{
  "num_hidden_layers": 16,
  "hidden_size": 384,
  "num_attention_heads": 3,
  "num_key_value_heads": 1,
  "head_dim": 128,
  "intermediate_size": 1024,
  "vocab_size": 8192,
  "hidden_act": "swiglu",
  "norm": "rmsnorm",
  "norm_place": "pre",
  "norm_eps": 1e-05,
  "positions": "rope",
  "rope_theta": 10000.0,
  "rope_fraction": 1.0,
  "qk_norm": false,
  "attn_scale": 0.0884,
  "bias": "qkv",
  "tie_word_embeddings": true,
  "parallel_block": false,
  "extras": ["capped logits"],
  "init": "trunc",
  "init_std_qkv": 0.0271,
  "init_std_o": 0.0,
  "init_std_up": 0.0271,
  "init_std_down": 0.0,
  "optimizer": "adamw",
  "learning_rate": 0.00133,
  "lr_mult_qkv": 0.5,
  "beta1": 0.95,
  "beta2": 0.98,
  "lr_head": 0.0147,
  "max_grad_norm": 0.5,
  "warmup_steps": 454,
  "schedule": "wsd",
  "decay_fraction": 1.0,
  "decay_shape": "linear",
  "final_lr_fraction": 0.0,
  "batch_tokens": 131072,
  "max_seq_len": 1024,
  "doc_mask": true,
  "train_tokens": 432300000,
  "max_steps": 3299,
  "dataset": "wikipedia_en"
}
MLP neurons of a small language model. Each row is named by its layer, matrix (gate and up: input weights) and neuron, and shows model dimensions 256-383. Each number is 500 + 40 x the weight over its row's rms, rounded and kept within 0 to 999. Numbers have three digits each. A neuron's up and down rows have the sign that makes its largest values positive.
A block is one neuron, or neurons of one layer that tend to fire together. After each block is what it responds to, as a language model described it from the Wikipedia text at the highest values.

L4.gate294:485474489517530490501493518571534471603501459455483520508494553498478396530467558473455440534531480481504512433498522499498522534480535418513573511556490553482557523507547514507509504448505477483428447503490523516489542481467507510576494543499505473443499569452427537444422476526571480476492506534497469524488581539567481418485469512494595553497508480545477489474559516522518408417535
L4.up294:472507491452448442486455548495582535562537466487476471488484526509485444439544507416502476475485446503572454490539512453466478489561474517521511482472540568485529510444484476456521566535482508470494485526559496535549419497481587464529483527492446437514462524451506441485463544542482500514502441462517496473460441462458474503512454427552484535547519511470463441477524576450468554453446
L4.gate776:570543471495513505570441509447560492455546494468552476545526464453460503513488503546525547468500485492448504572560543496534479483506479522483453549464501559491501482540525477442522537581516460576482461502506537534491560477533450574510490476431447492578396428468507507453487534546524512403502481552482511466470553465525537484621397427446403493485466420441490430489487432557407534420519
L4.up776:533426533486413429467546576518549466523548486472525501406516462456474584429527441450510565467528462478496553562592577610530491506574443482498539446527488539528447459485543509551452503484555494534467416534510429536498535431497422569482427478492501449519449492420558459474447514509471478450522488508475515491514489452489570446561413533490433498543508484500501489571555459502535467559545
Periods after a single capital letter, mostly middle initials in full names (Charles M. Schulz, John P. Stevens), plus abbreviations like D.C., a.e.t., No.

L4.gate368:532506520452467475526476469547520510508431441469510481456484474483463526534548530430503531494580526541528486522474506514518551516485504488505549518531517522519502510496543531470525536478499513412547546490461482478452449517502540502531426432416441575563489549445553479507452442542532527454436519475446521516501436574485463558473554424545562484502496515518522479507505513568529578472560
L4.up368:542499493497499508481511540527450484495502444456544490529461500455449468469491492482541530499528545507512500519483491532483514468518524502541520525459492469441588550526522454467450495446482506475543482503450452422448444577528565452520447552490494475561489505446530460491483491508510437515464484461480494462453467508548485507456544459506508565517530466480480532493495513503515464490448
L4.gate551:505486530566548584458460544512489568572529503486489439559424492466531490501492534508450445522490475525531498515522465507533467494510461477462488563530495581518520470531498500460534466507482487477472546531518451518452527437527549487580483462423432430456516520506580508440491530576641443494551460495534500521528449570468438515450457466568436537486482503520517472424471549472467496546460
L4.up551:460435526552495530473516490498449645434456465499465459504576529457458527505454575467472497482519468488508462567546484503482513457441415501485566494528489465490483468546510458558580487434551562561557482509509492464486436462476438557501444500465520450566495474454553499471415490551536461496557518487503541530488541537516449460432534446547581504434516463462529435473471480460471540520528
The third digit of years written "20xx" (the 0, 1 or 2 in 2008, 2019, 2024), in dates and parenthesized years.

L5.gate155:507444533466546502417499524529486508561494589592532495507482539492529446550510508512559497555433475515509487484465469518560544505481524533469519492473521508502470519458538498476492468540526526444466471573445496492474536511536474455481502478494370470470436508557500558576423492511507470557525429467486548448465517458481476474528477438532508522545512532485469477491465541556542512495415
L5.up155:468463493539493408546531504461472462486512467460508443531471472520540477568593518469571471568519536463529443518540500558511502423561525533475514478525476545500543536443490565476479548554616495514457501480455462505447582485431523468601461527496478439485524500541569556495511512477520472459584454502479498506486487492475486444489476443495515517551509422532515547476490591482516476475490
L5.gate175:390440538558454473504506535540478503530547508431459574480525483524508515566493505519587553570543564529538538412501440486548467475546534509526498496488547475449501498509502458511524521519533516486548556500474417454469445456582477490423553482499535464463482512509520570479484507516533469529519458454461535441487509456473438411486552533535504474426565537537508444508454456512513472445469
L5.up175:492562510418560469453534430483439501486535439472518529412440519510481434455528489458486476486449475519497493530558443482455547519494461476515522501521538440426485459505484487528468470535529466499494453517486417489480536550442428432535529474545529496456511455461483526521500573486583496514524548552458545474522552448510495555540485502499540521472500511502483480454486471434522487554511
L5.gate265:463466476467511469499445496445462470442528510465474527504499517517558562516538482551557534482491473522490478586462449510515483471531550504524466448614520485530503495460465560506470488531435484487533508494501497489547545530482502418420464546513472442442554543461451512523481529532617536496514519474484494501486561494502469509478544512606455502526465569548535515488504513519522539514552
L5.up265:485500486492492485465591503470531520521541504539505510524515495507526506548535439510499491490405573461504509510488543501513532500440471444507505491468555512464485448523500551448506475493512481548501509461507500513540529477509504476451499528500473515498458407429579518566511469552417439520482544562507517485600490503445501491510513494462488539485623500475498518553479543541452511561531
L5.gate563:516489562550458567452489486515484559569493481471469512560487525536516521495445545568492485492485431467491485489519451470518531537520569510495515531456580502520455498546470536471529422508492474566482484485489531526425512469448438459525521516485460458474483454544500456430552480489584470530477446495502455596451500450524552470552363537542428426517606517463525503462463454427486385435540
L5.up563:511509465485500562436563527462408389497483458475541443499467450509535510505501540507561432471462501506507481529503449483535500537527479515585433487513497477525478537513525510547494498461522513557560459474427470458470571473520491455522560456442486475487443503566503483489479488558523507504501534470481526434464452522437532475494501488442453534431498497448549526490494539482528547459440
L5.gate677:459452465528477548446525549537556522491435437589535494509505564513478495543501417486519485570520506498510601438454427495524460508561523488447497530539472537517491499572417443469505517516545411540523581529541519513524502430472540540557549443470488568481449467559425543438498579569510445524500539546516504505484510522516525481474493495545495415559541542494465467454468501492538517525427
L5.up677:477469465507528447494489515513535547507468494486562519498520511499467442488465540484448500474529575437455520496513591516490577438535478460464454492470591458475533534511518503447427504591540519447509490452448452489474546490518556453524513453494533502523561441498480467451465500456472499461485529480549506510494469543545503470564516585577497526513471480500563463563519535443550476553536
L5.gate879:545462579544529514543456560534457430467461508521479495444511478483450463533502399476494515531512514490503528470512427520500470472508446427486515510484517433467438444510477499561534514561577475405544513472490523487486497525454517447561522463544519490479501479451429427510459476504498482565449517472565480537539502452514530483536501563531562533494409435540443512476491457504509546503473
L5.up879:461509478414444510553513519457416485541502468471519520443607461500548554510485535571491542511541524520437482531520465489440517421525518565531454525487553491527525476495541517534500480524558477469555546501476457506560497512548554472512511539541459517484554501462513496404474520503469533536481536544441568500536577495463448527489398514482524483526514494419470537568466487458484420460539
L5.gate934:494527531440505413462451502470444576531532516491416523554511487517534527465459492520493478439478501486533398435459465506493488528540465502555493505488483484449513538553505551484555516578489514412522499582562496524506543478493491478446593453486464450518492598464488484519492490554515454595497516551425529475490474449525430487470563485536474478524485464486537559563527491610495515491519
L5.up934:454476477505532484502542508510502503513438492575468458574563522431452533514441488566480573605440553579502539489506573491505523416546432545426461470470417428458500512529513470446495480477505538539578554507505507522479459539513443473444485478554564460418576440514495582553496499523495484474449529484458513556460483498495451494487501522553496489481512523570538523467482531501478535508428
L5.gate1005:493514565504474450519447498526496457536541578491560467534564539531555475467487512494514496465533474476529445552535474533473485550533540502540523567507542509518494571462427500531539536546507514524435524477567535442432542446507505401485436494467434448432419510513491481494486552505529455468521461446513523459483567464487450557500571442516471539510532529514553491577534539545567449514452
L5.up1005:512531549470539504543490513566441518477503441510476460550506547481542494492546555552475450508524409550598467495472465472468446458484512454475529556526503503522468482502555515497503444556496401528491500455489539534449574447513471462556514512523502501517518539477494429464564471545494503443486460520474540447509487500522433534566497445510450466556469481543491541561519553543501522483498
Connecting words that open a new clause, usually right after a comma, such as where, with, which, who, although, because.

L5.gate376:535464526478562467528499460503572473559470431510456536469472503400449546469526515478542441445495452520486382465503510512540525504550493629488460461548460484533531504512566467531474428501488468507502411453571522480433516516518550479550540483459499501517454538498472515514528517481520466567529448491442465500577492515462439503587451475540543544509443453514538462442508512522470528492559
L5.up376:477460461458561551590570524469530502517479528470450514545454492487514556452547468480502487499471464456507496454538504484533530524510510465514479579570512506510535478519518519540574561504589476502599536443508498467546542524534523422498529563483505469513511521531463502521463521416510468550540507525506532507499466556448515489459451472508459499466478513507458565491482486482449525508459
L5.gate496:531513522443502480468515555429502468489504429490393441528521465468475518512499572480484572550500520469535418523508496485470592548407453474525606592506517532514567482529499485536429558492489545495483500478489502503462537507429525440497514453504448527498398516448413516441536554444545554456501415577480434557460432520482474474497458539519524499435504514483497473498484506505453589439562
L5.up496:538561462469430446466505525482531509469489509542545457472529474491480533587498496549497518507486484489492443484535511568526499496500427489502472551504520589568506474439462516577539510575509490501483542484553461530500419479491491504494584457490419532389542488487504488543475422442480470497502485483513443515507520443452461473507466556463525500454468453467463459524570426478516523469505
L5.gate569:446488504586549503543490505487483537504514490479541500515527517535428470509506526479508457451433485519501547490521519559518504500548493495470555515491506538497479452446544555497518500482488512562512501507453586593487517490496472531505489484500452543478491490446531566449536527519585531474448497547501508493487508459531488522549499418510521450468456392563570442479478484538503459567475
L5.up569:543509487549464494566431522486482482533476497487527449541504519493522443546502525494541552570487392442428506431510544425474572544555488498547485497501472453539422457528458530475562525540481423521466434497495538495480400480524519535564517453489521497567486441431537471537524523483478460541458532531475494460531463564461592483530520465557460580534475520487443475434494505484542549503480
L5.gate702:497562529555550533503485457493580536534515537513540428515429516522520448481501480496543489513603464541514507431522475517598479516470466472549523485502417520394550490537482591462530470492478483520476487569486567578553525493465553476463531510483439497520461451499458512476458526507506520527464570448482415555491490464504520461492506494517478456493519497555540492469463531553482514467452
L5.up702:489504462525548492505516450523547458481463546439504568431426480472532504510526533552540422568527485520484529458556518498488504449571471420486484471495456450506496572499462473531490454550482488522494514569536487445497511498452568416500503521450469444527531573409444497498530557510482507505514544451461488496449447564517529494445475539520537504542507498552513504464472515487478460501538
L5.gate819:474532511476541503478502563506509488552535552464584488502421453494471493484434542551494527460475484524548571526532493536491471543512462407472522529513512492450511525571499463521492484506522515460494490555503461509468458497419533446535586539465492505499484579403461465489475509478543480478507503447500500484477484511545508530588511432437495499536557495494455478526572517484478571546503
L5.up819:483556433465529547523471481515475551535478496458517473506511524557495430558481478470422526473482504471441445507455493603542550528503416482515496513592515561527479512504546480457533534437503443464450574489582488461474508476434517530478530537535483498475539502549489504560490505490559505547563501519511485456464541485527505469503445512523489531466470538447465485461459517473555435517506
L5.gate917:517481592568513492483540492506505511485493583456459517526499485481514437441488513506569537534511559392485508463435478505539481477505492521495546510509515521551490445458540425473558515485483471506589474451553512531580520468478549542502478541537527450526464490482464526470484485480507487450489461492414573484510496502500594418523513472567491516498494544505488448568463512559462513459505
L5.up917:515513538546536590503414518520538557538502490515525437562475490474545531476537509465519520429516475488497453520472567468521515579491508392492542502520525532513484524506483442476535509450509571548507500559419420556514550476555479504536513420477467497454536530478473489517521402512452538469533504464561476482485510476505503544456412448483534504461500552581522536472519505469499496502455
L5.gate926:464545567528500556462455529539479558474508473484487417464421543512567437552504518493506538463529493452489471437566532518536514538509491540510507441515449477492493411515485548468518533488525432551501503472499560432474572537603476522508523490538497576495478524495481544491538503511504458423465521445512490511478541472494570453484508511633496571477514473480476475509458443464527570451523
L5.up926:536519537475509493499464531445523490548506455540474542556510523463448509526489546525557470460549492421496490474580455523487592509517559514547502463496498584562487440460436520543533490466504490537540501509444472573532430438491421446579466447426471512513477510530541530490536490478459515593532513467484468497473465571509506495523533541493487484454488523540500536468506447468506451533537
L5.gate1010:462435478519489494532500562493503532520475500605511462437506551555480499543456486482512438454492485496570512533553500501471590535488469588561558560453492351557560486471440465484559471512518528507482459485564573522505471498472580508485530464546541468470444500510508470515542462493486546463474470507542459559491479429488454455477436479479474466554495515470454515492517496442497536485460
L5.up1010:475487487495507487513555501489528532511512404446585477516459480516551460463570500474468492491530515477568495500575463484500516597477469477434501535588502517472474557488469504516554539523551545511450530455496532524488510430466526515518548486438499574514439434466468466464518487511441510510513485488504476554523505504499410470517479451443474526527505485415469440465512494467466507457490
Periods after single letters or short abbreviations such as Ph.D., U.S., pp., No., e.g., and initials; also pipe separators in Wikipedia table headers.

L6.gate164:494495545442479445500485458586546550457525467387488509544515514524458433442486458483512563493530514512505446446505460456507475438537446509491459492444460494457501544522454435466527493492566538402410440487519482519440465557463568442520487530480452556542450530487458552495533551482471513487491493543472533469493452501527582479553466531515497443496497513488432578480540516468486476482457
L6.up164:538490553523549492490531513497553479474425493531418407478461483432502539493512553522564500528595514506531544469507571480434570437506548530514515551530576502518432534485564556565458556482503612549570493464468512469527378549457532511555552502513558528476497597453431468459507515490460436519469522407485527498539546564521460508469511445535525479456491575457497456434485533549521553448501
L6.gate221:453514529505520531554495497512578526543474490481579484579497471481521573527465507525521433525435473462565543496551532495577531506502479497521498515537513455506494510495495514457466488554577467541472464500447536470536550461511519468515481539528487450434503508397479472476599408438493548439573465540429492511503502578513432499515515495478435522482559519465501500510476551494520592444472
L6.up221:506555465500511444573491511512493465512497458463464502510459471552466491478485574456526558486501563490565514543493438481498485498554478487537445492433441512462452560447487513480486508471505536494535477457440520461489440488441515453546534540442571553500508540549455507582525486459510557466530480482465539418453438430538492420514434491554547504489494492527521510513489500553485466485513
L6.gate525:504474441472496516538554498549538514505522457503517482529503519558505503529492510505489463514464463477550493470473497563506537548529545417483492569479492437438584478487504502460534490485571498460527448491539528447471463459443542463497581482416496528498521503459504460499528450429544478521520443512486536479491520546554520458545464504519473521580513509446492474504518524483457475468487
L6.up525:521510523531495496585504503512512522498454497471507426491517424457380453498477542441543459534501505517483522504551503488460487502464495560466461513531471502486438510512538570489480428474469494488494562433527502502471601506549512475501487582429455467555456518567483451540523433594537519542465503499520488535474501514545474433529457475494506507457524437457479533468526473509444493400446
L6.gate637:432479538495458451527460458548522576526489516447541438498522521468549464510540488486513469516510414508598480528506499499458468543505447483574534499421434529521511503521495457542509486517515478498407560492546524536466501584525488555544501496522549506528482465530569537485485495424504520532486465509546501391504505541513532543503507445564513482496490511472500520479509559479526525463520
L6.up637:546468548542511430477433480543512478541489535480468504549441503456518462505442516452577521476518434418453444516490519494512472478400465467510591477584446509480454489488439502398458474514546547473427438498479512506539539487460478503479431534471548449490475533466512499450481522516506583429509499496445512526594456462452462513564453514481562511541468488499493450502472591442455545483537
Periods right after a single capital letter, mostly name initials (M. Kumar, H. H. Asquith, M. autumnalis), also decimal points and second word-pieces of names.

L5.gate20:488546525540505539510520492575456527471525512496489545506467477511503472500486520444563438505541436574476526405430514456520444489524436452494433484449570456478507485480565498507410551481471462440577499552407523497450528476540471469553467586529485534551524484498504523438512527466547452502385502501487518531397486528565567554525432474443502559507439550493550486466491540503496579448476
L5.up20:548471467508530478431474489429478519516451512525486544507441427596494449485496458482477514547600521485540529419456448560484464495491458436418516508499530438464562502516518516469490529528453535462512547522511460462477508488474560555462538475469574528519537533551524488441447520529581460541438539499585536493535518458478544583502468534439510478521473488473477503500491499433529451482502
L5.gate90:533438543536475541478544467517525504479461487482513491537491512486459511557540499504543493452559533550490442510452449477495519475483489506476505525518397429454517508546544425524511505454496490422485524452457570480514464544527450478468431424507540497546513493483536536514503516452465513450547491427509485549515490516473468436527585554499509480452521505517505493481512512489433565421507
L5.up90:578492484451436472444493519471453543486440521435558467489512485565540493514504456471603470487499566480455435479448485557510516505569508507528478452573511475438519471510437461520536525513448521449527541477523485478493418468551559508498435447534552497545529455452511486480518480489581465551542509438532537513555468537514502552430534506504485520523476504542532426537582508462499545535505
L5.gate263:502394559456483423461525577512461553472514516464516548496476485509552513496497447405520493498516599470485527498463479482464492480506504500547475465469526554466539486452545528495503534483414447444450511480494487501460491535521570490478408532552499534462473456471431542478558495543501417436577493555431548499526509558519517444510496461623465499495551500494465515512524515500534556509468
L5.up263:501501472475558470453464482556411531467444499483483432568483588580509493551447559519480537552512474543558408547467453523556522505507529485480504531514458525436476485588466523484465473494546529486537519520511444509549549488448508535525505501563498554545523573480558454496460541553504482543461475408509470445499467482503452518537471465475517421546464452472531527540441452568437555521431
L5.gate375:497541503426530446496537512520541500429527541463487425475505463524487519439538527474491487514489578486537523490522466524412550512540551485498499475535521447455558490479538500544435525504514532528462443519517450467538474539486564516513571475532514486440461562445518583454533518568545453507481501506503566462526498475480503482417495493527552564540478397502491484499494541533481491569523
L5.up375:589504518494485549557518512553473540539522425462528446474507579537478482482475458541465509489477480442566449488394547475548530504464485478594532462417535521474529391514535516468491548538503360410445499475450478537521532503462488500443529452551528507520567545539487501496452426505514526523423563507436441470468481471507533440464515466486538489516480526454499471533511485478471413514495
L5.gate540:495418509490483538553485473473493444514506435502500506468547474470501497484508541463569541488530477511528501498425489461494503470475544541465564478443465481472523469507465515535479603501564492484519515418456534474489528569511482531542516465533440537517492500431500522502540459493451505472500508467525504579548457450579512501446546466564439475567556427541481539439459471536432593507461
L5.up540:521518475526486519543468477474477508462510537523558480474464486507528493499524538503490471522498519606577564513527494580531492524473481519389585572482542451478505525425518499571494573519541456515488485465491437456538515545490516523556432482522515437429547498441543555523447603515498461553557472511608513469529460483544489526558473481535470511538475522515510475489459517570501523564422
L5.gate573:551468522491486481489435483560562510454505464515522482493470501484462440500434487470585495538524472487479433561545468489483460489533458513477486546490468514551499483524478513555508460483513495470542480504516562493514551599484413510567516511532498537494525540473524489477530495415575518519491496437453561507512509528573456525471540519493473474474559523445527420443525507511499519553473
L5.up573:541550578530477542512483469515424452503525586542491518507451461457496488452511514500544587587533454480466544502529559496542525447502490451475493461448483463476503511533597460556522461520490565511558496483472481506503442530441455421481496556482513479527550441495507559530411558462534530490548517432596542535537580543441568481494519562449433525562495504456580481438478493513446519538511
L5.gate798:558458457501483506527516448489477460507498432500487550454523440576507557464496561535468504430544576480537474461482441541502580580501505533534496489548439466450463536476470499499524538481506526468559470509502529466415530592558469536501438479516532502501581581456451533461515481597442493520469495503387518539524528537485516519409534506506522516531477484609481479488500464595516497510483
L5.up798:559504567535514468506535528493456548519472476498559461597434458499485543426518514429556531454498531461515492455482484455423537532481497568458481544517466427482530585494556479504462578497466552436486484507437524491512443540480468503474412517490463461473581499493491498575502496481434493525563535505502467527536551504499418459519574613559477443505545523514538482530486586541482489527512
L5.gate924:512480483494530489562558551529587500523434453487567453508508496537516447467618454450591500483493470502480494431496478492567429497514503502623526554484451495478501407525513436470494494520560438480503550562523411465605547480440481472528522453543541521513543561433475460507441445474507437518503526522529467481482477451583473477456468502510493500537462502549521397492523456474436494526489
L5.up924:440487522522527411542578476465551479477449459449524472448488480509478497485530531483548497479488493522418433491457503438459531482523514488517492555523511552468447468458531497547555513429473523557514564505476440504529572517469440524515484423479470490457591575505476531434478482428514474526523499463433536534534523555498470511428500563546536511546454405473465485466519538534539484508503
The third digit of four-digit years, mostly after "20" (20'0'0, 20'1'4, 20'2'3), sometimes "19" (19'5'0), in dates and lists.

L6.gate513:526501517489445465536524516522472546501409480461497457474460519437411450507397507534487509516486472431492497532545482544477492520565452445502499542556435481556557510506497455466470441494476546488495519561518502535476479547507494559496529491478469431522459496513499445475490521544452483586539433594513501547476462470473395564560536492560487525501563556470467448487472441494471502456523
L6.up513:520503447498443563472499594496511518523565561428608523522495504450470547483448544574484425561459510565542543491483554544506454478515473462470485535437531457544611519486556479480478546523500532584545474452527484517504525465547472525545459512481460481546492459424496510562573499525437482499552574457556479525488474448506532522492533501478558482482528481520498460490513511520476498489558
L6.gate607:458476526506533491467544485523519494524464464551476447540546434491540459550516483390508437549627561502529500440433463510492481502506521431554538539521469478513529451470590508516472487488421452470417507447461475506493472532459585515576546488427459541537468474474478534424516427535483526499455573530503478512460488529536429521500490437510497420465520435500448552517545516542473524504496
L6.up607:570522453483468467529455471459506433486486473568509402533454488468540479510441449512492500532516458491485519482526519481573493479502434436487506564472483561516560486432475532523561515499519533576430483517576503515538503555472477556507530526533513481538592548454482479534528492516420515543512556553557489429520528486506518452482492534481487492534477521503482526507495519543480473476587
L6.gate777:515427507527491425514463508511492434457464490512433488485494501525486552495434485518465561573540487489593478533520458508511510566521472467495437475388463497406442513535500522443446505488467509462539540570500498541492525500471446527518465495503503517544506568472490509523500525591533482447494522481401554520494480481449490554427503497576544525454498510542485492481514472432527496507439
L6.up777:493459447476426524479479469502478524458473430439506485496490515456458439507408477466493506408515504497509491454503431494521497518562476432553447529529547443462460489453518457482537511469508494467506557514504507466524476513438567475561507512550557502519528586450485477567514510505571512525460531507544502428433473524463468506549569482468475577534520441451549514523535443521546532498519
L6.gate923:480507491490471562469439539486486514558473483470526500489502561420470531441458551451526542506516549517536476502487529476520565518510437450506514486498526514494605429502534483478503525511589461547535532474508499457480517558501495562530499528498567554642543535524515507491440511493500479552470533540490499421479435452491498483486540471510538466537526484517540556473525482597475491539485
L6.up923:556500515449488541499533431528460454502438466387582434506534524517551533495486454460492540535547579530491433515438496559508504535600518501459519545503506481553530474539498604510460459528445550482558397523477523528498479560509596483519504501488459469561520541442580394501500447503523475425455463444513482571509464536533461594516549473547488533550491542527461511517497565515492543443479
The third digit of a four-digit year, right after 20 or 19, as in 20|2|0, 20|1|1, 19|9|5; also 20th.

L6.gate502:541459478501508494537569495432520485441470535499455428506471499513482485561419500453555553499477614525560539482431432519511434592594450515567535569420463463479494503527471518483503567509529521508494574486473573422510461546498561552495485494448488509464428497462548498531496473560483512492477487461489542512489530513495470498501478410533488530541489538494506457567518508549505483483476
L6.up502:502548472474509525471564437484480514505556537477442453452433471491570484529383521469558451543508477489498502530550455538507489529557507529512459527509445529452508487515495439549438557533508502510471544483540487480513462528535447491491429513483534476499480537491478518576469510470480508548440509524501492526463520484539493532498471487509432497577466544459536438495567529444503509513456
L6.gate731:586433569508472445514468561507494534541510471513479485443483549508523518529495482485463537521508487515533551500490441482514500419489458523485514461540508518447564489518450518540505506554567452490516496476551570499554505466464581454479496486505513491499510517435466570431559513454436506529447456501390512481550466542458438490464461425550514461488534555530509489490430467556513489476442
L6.up731:542509500430496496563498498497408529475468528526547490476514524500542500510437517491463489550528458507483493459546535456535517497532437516531525484475538515567556515521472497522488490486526518484438485507476483475509522515510458441497483519489490432525513507439461477542520503553435508497481536504476439456513472406540480475494485471479536569494479537460524419512504475525500461468545
L6.gate871:417413455487467513515522495497502502538550557504517520487528537470524462595460491513506474512487529444557486473435490502496486519485432558451524517566569473481533507569486490501527487493577500520469498450501542464531478478567507473551516500493554543520494508459497524536529451493463573486518504492446532520550410478503481515534487601486444524471508458565529470563520569458546463549546
L6.up871:533498502451491526467574558535523476440556532535500490528509509523503493547494454545466570589514507498583515488441448555589567518501479405579452497453514440545518508533500499493454534534501513539479444501496493474494566509531544514472570539631455499509581565512429502418456468526477416401512386517614523455443529526536486470469514466451522502496440498536464523567565489488534492465436
L6.gate998:459485472481547528439486500506413480554536476514466483465514522567446527455501518543485514541458522580502414515536553485503455491515498507499498484523500473527632530476439521479581478505548438443528527475501505534539520482449597494519441489540466506567497523454532548559445482475438485543465484481415466475505408568462562501417459524449519551545469538509553546540521515482489429557432
L6.up998:514506529448560489514515556521544469500517405477464516492459553506457488531537527521441476494501473502512531455476518485501520459484478371485448475438529551418481512570457452486499543449403431360486485498435420499552506468539553436471479544535494556500515501513472500486508525540522505535514507449577397445475544471511491436525503524486498494498535469524469492502471475564538496501479
Relative pronouns and pronoun subjects that start a new clause after a noun phrase or comma, such as which, who, that, plus it and he.

L4.gate436:490482480544482549583538567475481516451509492474386384523433521455480488481533450508487510515435549552518493513511505491557477483468453522497471498540518532432510552462501570519458418450519442562508478577491481427579576460558446564448557495518492443508535450533551523456469528608591481494500421482456560477515487512514428481495478545518557468470584544548524456482496574535510515538480
L4.up436:589472485560431558465517539514530432495520432471443461547539481526480422551486551568490496531468483513486478539494419512521498414507516494487572485516542557454460480503466599509500455560467453546512512513456515527560580510457452449545488483542501526479468478500477486537564522511520504534443522444492490438513449489491505496614421515473490510529527467482576493472503524463476490538502
L4.gate634:572505488437562458506501464485466481518484485487564424438508562449547512518539539487436513537491444505530530575488475520584480555483485531570442535532465466452525508562473426498507513536514493540452598503473475498455600489506516456504543509492451470493461480481561555497521453542547443517464440578458507572499479534457503481445458500517499513549510463518461510518462509531494585464479
L4.up634:522480505483442529500508514462493508459491510478504524502488509445508566441560515419551517553489534477407477528514550513514502500442462425482475482540555390452522469498426523525504480583508472504399508518507479429504584468483530477462508493406467522484459463520506460482567532457496494546525503530487476495458572560553432525559484509424478494512547490487485472536544433534546556511432
Conjunctions and relative words that start a new clause, mostly when, also after, although, where, which, because, that, at sentence start or after a comma.